MLP neurons of a small language model. Each row is named by its layer, matrix (down: output weights) and neuron, and shows model dimensions 730-825. Each number is 128 + 32 x the weight over its row's rms, rounded and kept within 0 to 255. Numbers have three digits each. A neuron's up and down rows have the sign that makes its largest values positive.
A block is one neuron, or neurons of one layer that tend to fire together. Before each block is what it responds to, as a language model described it from the Wikipedia text at the highest values.

Responds to: Second piece after capital initial. Word-piece tokens that come right after a short opening piece, usually a capital letter such as N, Z, S or Am, in names and words, e.g. N-umb-ers, Z-ub-arev, N-em-ean.
L2.down263:102112147073164106155136098101151120156129149134138082088196159093181209099161117134110102088135108196121103085121149085140181155075117153086147095097085073128147115094159096138136170164135174155105121068106107144134123163104186123135116117088070126152145093140092111152137146171097115126
L2.down1350:095107091149144116136069082121117105060169162154138094145110120146134102137096081125165093131080128158146138154102122175157121142154137150110144146092065152103126192125182133147181121194140102089099130193101146165200118112086109131095098101082113164123090153181116097149185124139126126135
L2.down1676:100132096129120119113142091067105147118084090117102149088109149152161159134152168171124189151138133183153103159138103178142158106088172112075114117089107132117170156133093159154134073121153150127168125122068147079125104126133137111138076061079123156097116049115117107121176156086088153109
L2.down1986:070192111069108097127176130122077121097176158095134092119126093156125142153134079142154054188127138184126102057160098106125170116178168062086088066104103167088106179091115160029131129085121091115127188113108118096099113113116159139101144045131137133134056133043061090090150168116132138117

Responds to: Mid-word subword fragments. Fires on word-internal fragments that continue a broken-up word, in names, rare terms and table entries, e.g. Disqu-iet, indis-pensable, Ches-ape-ake.
L3.down2221:114130168107092119140211130149086134110099071092128177119166056180137131140188108187162088071149101114138131110155113190049113122093125086131176108124074137131093069162055098183140145089124104146179139157144053125090131084179098154161069147082103110155155119167119093138072147169193114165

Responds to: List coordinator tokens. The and, comma or or joining items in a list of proper names or nouns, such as Hîncești, Cimișlia and Basarabeasca, or Europe, North America and South America.
L2.down154:136068133159183228149138163125080101142053175100067126148128176120134079101123147131177161133108122148088145090109163154194137139111091152099143052111159162089098079128166084102112063069140157118131112140168148116126125127173095134105113131138195105176135092183100061137221147166086134147
L2.down206:099116111168100124132139122124080136167109155171112122197116141115154108166122109130134136129083112084165129125126128163159114144032170144093120136098122086151119060122117149073116141141134135119130120115167122103134198150143107137122198100079126030156140183143100107140106107078128134182
L2.down1357:115104135117103091106098187100194136170128113124123158156099074140122098136156111169100179188080194119131135109161165112116126141137136109117096147145157172094166136082117106079154135197128090088127139101132113106137166114193076086098155138152132121093141141150165098131144174188104162071
L2.down1843:094139122160143087137144130133139104105115133100139107101153130124096128127144068118148134146153209153126168139138104107119147097128071109119255093099107078090073157163110078169128107155156150129125163167127121091121105082136143156133113121121171096137122221107158155146101172132145133132

Responds to: Structured data separators. The slash after the appearances count in footballer career lists (e.g. "27 /", "7 /"), plus other separators and labels in tables, infoboxes and lists.
L4.down361:135088174109114097154144125145127144121112155135116094101166127145111109088122167123107154222178080130136196143131170137111125150119141150123130187108141122089097104159124120187170162153140122067192194126055079142127072152133167162100120138081133139154144127166153104134129146097164140141
L4.down697:157128163110130129155127090156147153072122055123136124114122098169133118111102160107188059179129140097115094068074148129084121120114144175155132121105090112086104123121132116125152128131095147133087136103138140116109173128118119102200128149094079128144124083093149111145186129140154087122
L4.down984:123144168109163139099121131176187134153120107119151151078086119140145115090126123199141152102100111109106107148130094138101095120173104099135156147103160153067093125097148108087156143095138098171170207075068154169139113145074114044089142192178119166087085120110145106116078093122064102130
L4.down1239:206108151087137148136153094096147114074102094143058098130140171066093082153151105126110071135117205103137097142125148128068116140070138132116099073086173133125128111092148150149122123114137140162112203087079118103143105092129141041072151186194133134079104125133158126136129122100091154060

Responds to: Mid-word subword fragments. Short word-piece tokens inside a word, usually right after a one- or two-letter start, as in o-gl-u, w-er-ewolf, L-ich-tenstein, f-ro-zen.
L2.down315:156117113168139112099165162159136125156038092072108143163138143116147129148160088108162078084107149103110115092125135153162171118094099144151117142215155151130109115127113126132144148099172155088090161159141113092165135102086071103110165155152146155157128116144068100152182071112140097135
L2.down596:139124133132122135134128130104152118146133124127088124140125113119138145112123122201162141135113112115137190173053062160053137159119136134109120102162135076106176124124061089105089122102094139108184149145139176139127127067115119123188161159122187160142141121115166096104146130111116084147
L2.down949:171100082159138146096090116124106089146178176112135159122092164088185136154157145154155091140142079083128118139090118143153099109160135156113148134108071123149116113117125165123126139140166120196121188137132106139101190094099162102173123118099151079122095170157181080211118089138114086138
L2.down957:038153110179171040069109144127142154117105106161092150105107118121100178161114113143176110142164132132060149120199149132107093120118173179129153102108133121156141120144174131123129145122078145112068099134120085113149133127109141154106114133155087088082137085133071106139069128062120097129

Responds to: Range connectors between numbers. Connective words joining two ends of a numeric range, such as to, and, through in "from 25 to 44", "between 1100 and 1500", "August 5 through August 12", also or and table bars.
L2.down167:101122075079152082098155137168144099124084092127089111115152087099164161107145136137180141153177137162082148165122153094134126171150102113141124101089134154085157133107082091053085119112111125151161116104154086145153098146140112169112160109110080109144118138106074145121145164087158163129
L2.down785:103127090094101146142217145116114124168126113117112169102122112071161137139131100105169151078141129088153121105168108136056157144092140083137089105177074129193141152138116170125122132112115138093173090082183119147091133082105117152131122079153134106130185069091106191131162123118140184183
L2.down1257:162150103083101067124168224137193129155095106147072156080119092104090150146151132146118094083066142092160132163122145146215152126107119106130099142168154184130166166128152141155084124095085165141126115183165101118149142177152111137155099133111151121110118142121146118154136146170138171152
L2.down2055:155004132123139086116149096125140082084088034150189114090212136124118103088106107110155114127150149128136126151128118146137157095112126083170080193078155114130126128120103142160127105104119165103113141084110139206186090101107099140115140095204144173111068142149199179084131109147102165132

Responds to: Early word-piece continuations. Second word pieces right after a one- or two-letter word start, as in N+ec (necropolis), S+m (Smoke), N+ipp (Nippon), half-b+ro (brother).
L3.down705:109130113164164124115136169161099166145159087068122134147131131115154117124138154141165103130094134087121124125159156170177134118096112104101098127112140102163094102115071182107064144129156159094156166151147128054136130123172128130112158192104154158139166168123169164090132176153161052144

Responds to: Mid-word name fragments. Second or third word-piece inside split names, most often after prefixes like Mac, Mc, M, Z (Mac-Leon, Mc-Hugh, Mc-Namara), sometimes ordinary words (magician, migrant).
L4.down343:100096102104114131130151131170174104040102129154079122096109145092113106136148100122112143133139145134119112119125105136073136133148070159116094139142104116088139162159065118151111162090170107106161148134107089092187184090142147128151133127134135132101069108154148116161089086139132134100
L4.down777:082168126099124137130172163166152130143122081143051065120140123143094139157140105167130139067128078096135145122133118153110090087126116098161092147122133088118065105112173125113087098148109124116100146135059106137108094102111065119199101121144099134143135103119125146131152152127150118108
L4.down1242:123156169081163138111163163131137151129089185143077194128149154137183126111103160156147135082141112168102089093140167158127079129111173155131127094175088147150138195113142127082146106163091147086176107167116169138086074138101146159194112165075183119170114168185119096155195097106106114113
L4.down1809:141163116213082088136165149128185107144106121163068132125122138160077104089133110166176131109122147111126118161120119131119139160136202133157120089114178175156129078055151109130127176135112161135073098133167095117102169145175162134113136116097157130142077124136133124129089041144141090113

Responds to: Mid-word fragments in names. Inner sub-word pieces of split words, mostly foreign proper names and place names, such as Weimar (im), Werz (z), Wilczyński (c).
L4.down93:117112123137099096162130138101090110147146149108170149074162163139098151107117121124128119064074138161139137118187153159123150108105061117150111104089072114044104180111076121128146105146158078134131122116108040145160166102071158124147093150129090132101114146123126131121102072114078171098
L4.down925:110068163194122088171154112113145130166103176169083123144128075137083159087104112129100157168089122165062115123089139138064111069175193151156137085111079127146113126126100157046122171186175085104125087147129070131119117121099154143108128163168095155241128153172100141100102110194127130102
L4.down1124:140077130064137192130121123180118130133108106198163070121152123167134126158104146146200140162106131143168149158134173133139099164163148181133100078070125111104085146078165100135086100142086121130117104094128150165133112050235117054067097103171150105110140087158096114127124117096178171155
L4.down1849:119132182135149122105091151135114157179088113121160149139067113108122175108138156130163155155121143156134110096103095091140117144105098092166117120066071117103103185150112149084155141155094111113133089132103115088135116185160171160170052180132160115155173171131103120201126129140138159140

Responds to: Mid-name word fragments. Word-piece fragments inside proper names and titles, often foreign ones after de, El or The, as in Ann-agh, de Berg-erac, Zen-ob-ia.
L4.down324:120117144129167120167156141157200062148122205154121100128079129131111148106099048169126158099107118105158110137153117159120104141096141131155129133133091138061094167135109076145122160122155087128104125154086130148090128062140119125136074158125139164166159138150133083117163125184146054149
L4.down840:123107100088115193115140152155167131144101171167130119137162116167139121143154136122184109161119082065077169094131144126124145115095145147175122147148113109093064138129181134129129153066108181136131106139096152095135127098093160122106055134136133168154131099084158092189093114149139159053
L4.down1912:127098113097068164111167147134084133165063071142153140112137152101142124146190085153144084108102086121101158084186107130133101138099079197127176104133137124145106128149177150058132120097137152130176136106078119117084096168158142125156127057138108116034158126133138128160134056184165084081
L4.down2027:129125101106129058112168110120131077128145153159140116150150132196125126145115057153117182094101079165116113129141051170122104137166129107129117156140136148116133152151114175098209143149153125179158128111129124137119139122138150105210046138140154132130135140138144127165181148156142107108

Responds to: Early word-piece continuations. Second subword piece right after a short capitalized or plain word start, in names and common words, e.g. N-in-ja, N-ol-an, Nick-el, As-ph-alt, wind-sh-ield.
L3.down733:079164101087093155153158094145176137111118205142138069084166129111154134157118105151213156137171119139085185162103111092142152133121139111159082178111108137088086143149140086122126097107100080179081069115145086124197141100137095175133111131138078132129199128130121117105172118221112132123

Responds to: Connector before coming number. Prepositions and separators right before an expected number or date, as in "as of", "age of", "from 2012 to", and table "|" or "/" after Total; also "first to" before a verb.
L3.down900:170116164146111146107114158070151077089155151042105173168093171084171126118128154095118097081177088074136108053154126147117113123107104149130134112153173120117096146109104192092107140146166126147134133098102104121144164099103079140152129123131172113067069197167028095120097096100122087123

Responds to: Coordination separators in lists. Commas and conjunctions (and, or, nor, &) that separate coordinated items in lists or pairs, e.g. dirt bikes, and; site and building.
L4.down62:085104171101116114131104155131144118113103097106121151182112106146108151135146138110098191088161140125121111148122150161075184161117096103122119093099156110167157136108177132121123094140135195191117167194127076098139154078138099095144089179097184095139143102092137176162132157074083141189
L4.down1410:141113108123141099106153066124076161120125121158104119091172089099134156119152134122139070126127151117088111136135111164134121063122105157160148124127132206168186109144137142158190124104100083160150120104154111107137159038100128150134187094132140104121159119142160145131166115148154147117
L4.down1596:069107156105103197161128167161124106149074085130178165160181106103149113129095157172160105133103118179110157109145137138147138121109093187147174103127122147136165083106178163098116142118154090138118138143097082121170140125108072149151117107126106087179092122158132080155125115100146178116
L4.down1705:172123183126161070143169183126078162095130137133108106163099118136153176091146106170141112094128150105129112144099165109133124124102111152173142139112137137131133168063172103105162114099136130138143144153176169127093145118149132167112172119123108099146123108138120136148131155119151165124

Responds to: Word-internal continuation pieces. Second subword fragments that continue a word split after an opening piece, in ordinary words and names, e.g. disc-our-aged, ex-cell-ent, Min-ato.
L2.down43:133086158149099127106067149060124157161092150126067183142149135113114133170179182187130068091146200058128148136098085114065139111081063191102113106109127139107148129090126177155164148175150184132064136166096159114125141130165093165085168150105094117100190067126159148168161162140172073124
L2.down996:122070083127105137183192163154159121168119113137170105142154090139118128120107161154113139144094156098114148082130220115124139137146120096075160141147098132072132138114159128166130098182080116081190106100130091127050135081140128077093121145081118146227100119120123052188121134166133133122
L2.down1754:094110134147040107098108179162129112112094107175123139144157136131119106115064128145191148092120156080105129124081197134134170128088073154115134163129124115157117070117153114098095175134156116106150145133141114124143164093150123230111139156127119141134085103178167086118110102175110146112
L2.down1979:155105184147100050114107150141110148139139144163161176118088138135141143103128113170153137111150110101153086123140095118154151144170158124168106156158050101107085111143074102114156071146102141122119143132102099075141155119140125137109154084122168106109116162185213105145085065175162108113

Responds to: List and coordination separators. Fires on separators between coordinated items, mainly commas, "and", "or" and table pipes, as in Francis and Michael or Japan, and.
L3.down1819:094125098115085166117135166119141094079159121165139165118146178179159062120112165122092119092132103134097117145143174147127171129175122184103062089164109094071146105143136120097070120155091107117127130129131185116160154112080114173108149069116135117138092116117140131106098065164171037106

Responds to: Formulaic Wikipedia table cells. Table separators and fixed-phrase words in templated Wikipedia text, such as the | after "Total length:" or "Republican hold", and "age of".
L4.down94:113143134115126093069101099116156099116132099117159119162119102124130079167186098161176099154122090082104111128103173131137150141169130069127068175107161110100147131144081089126114110094068128180048114201133156137166124170158139139179104085130130140163046127188149115086136131201150112139
L4.down1371:134088120118169163128113160134163117156072149100095115099136135124191151138116105100120170097161115137137131180152110155091148137174144102185168140127140161135133184126072087135144085149166167158135090182156073041073045128130105130108117111128164167118148185145108098169110121125185067158
L4.down1428:131126160113115128136091131072091137086122109150140087055137130139105201114168107070174127119071135095156136131087151127111093149129142180173151137102134104145093125149129126074110125142147153149155097146159116159071116111172122120149196152155104048136107105146142135126127061133117108088
L4.down2156:194087184129184109084098197128165172121144101107180170108115123141179168129108183137147118146148122092070078132153148187115162164098136093082127154154144123136106100108162152105168148097112066078169170089076160054083129141151132143117130122108119071107123138063086148141149115130139064153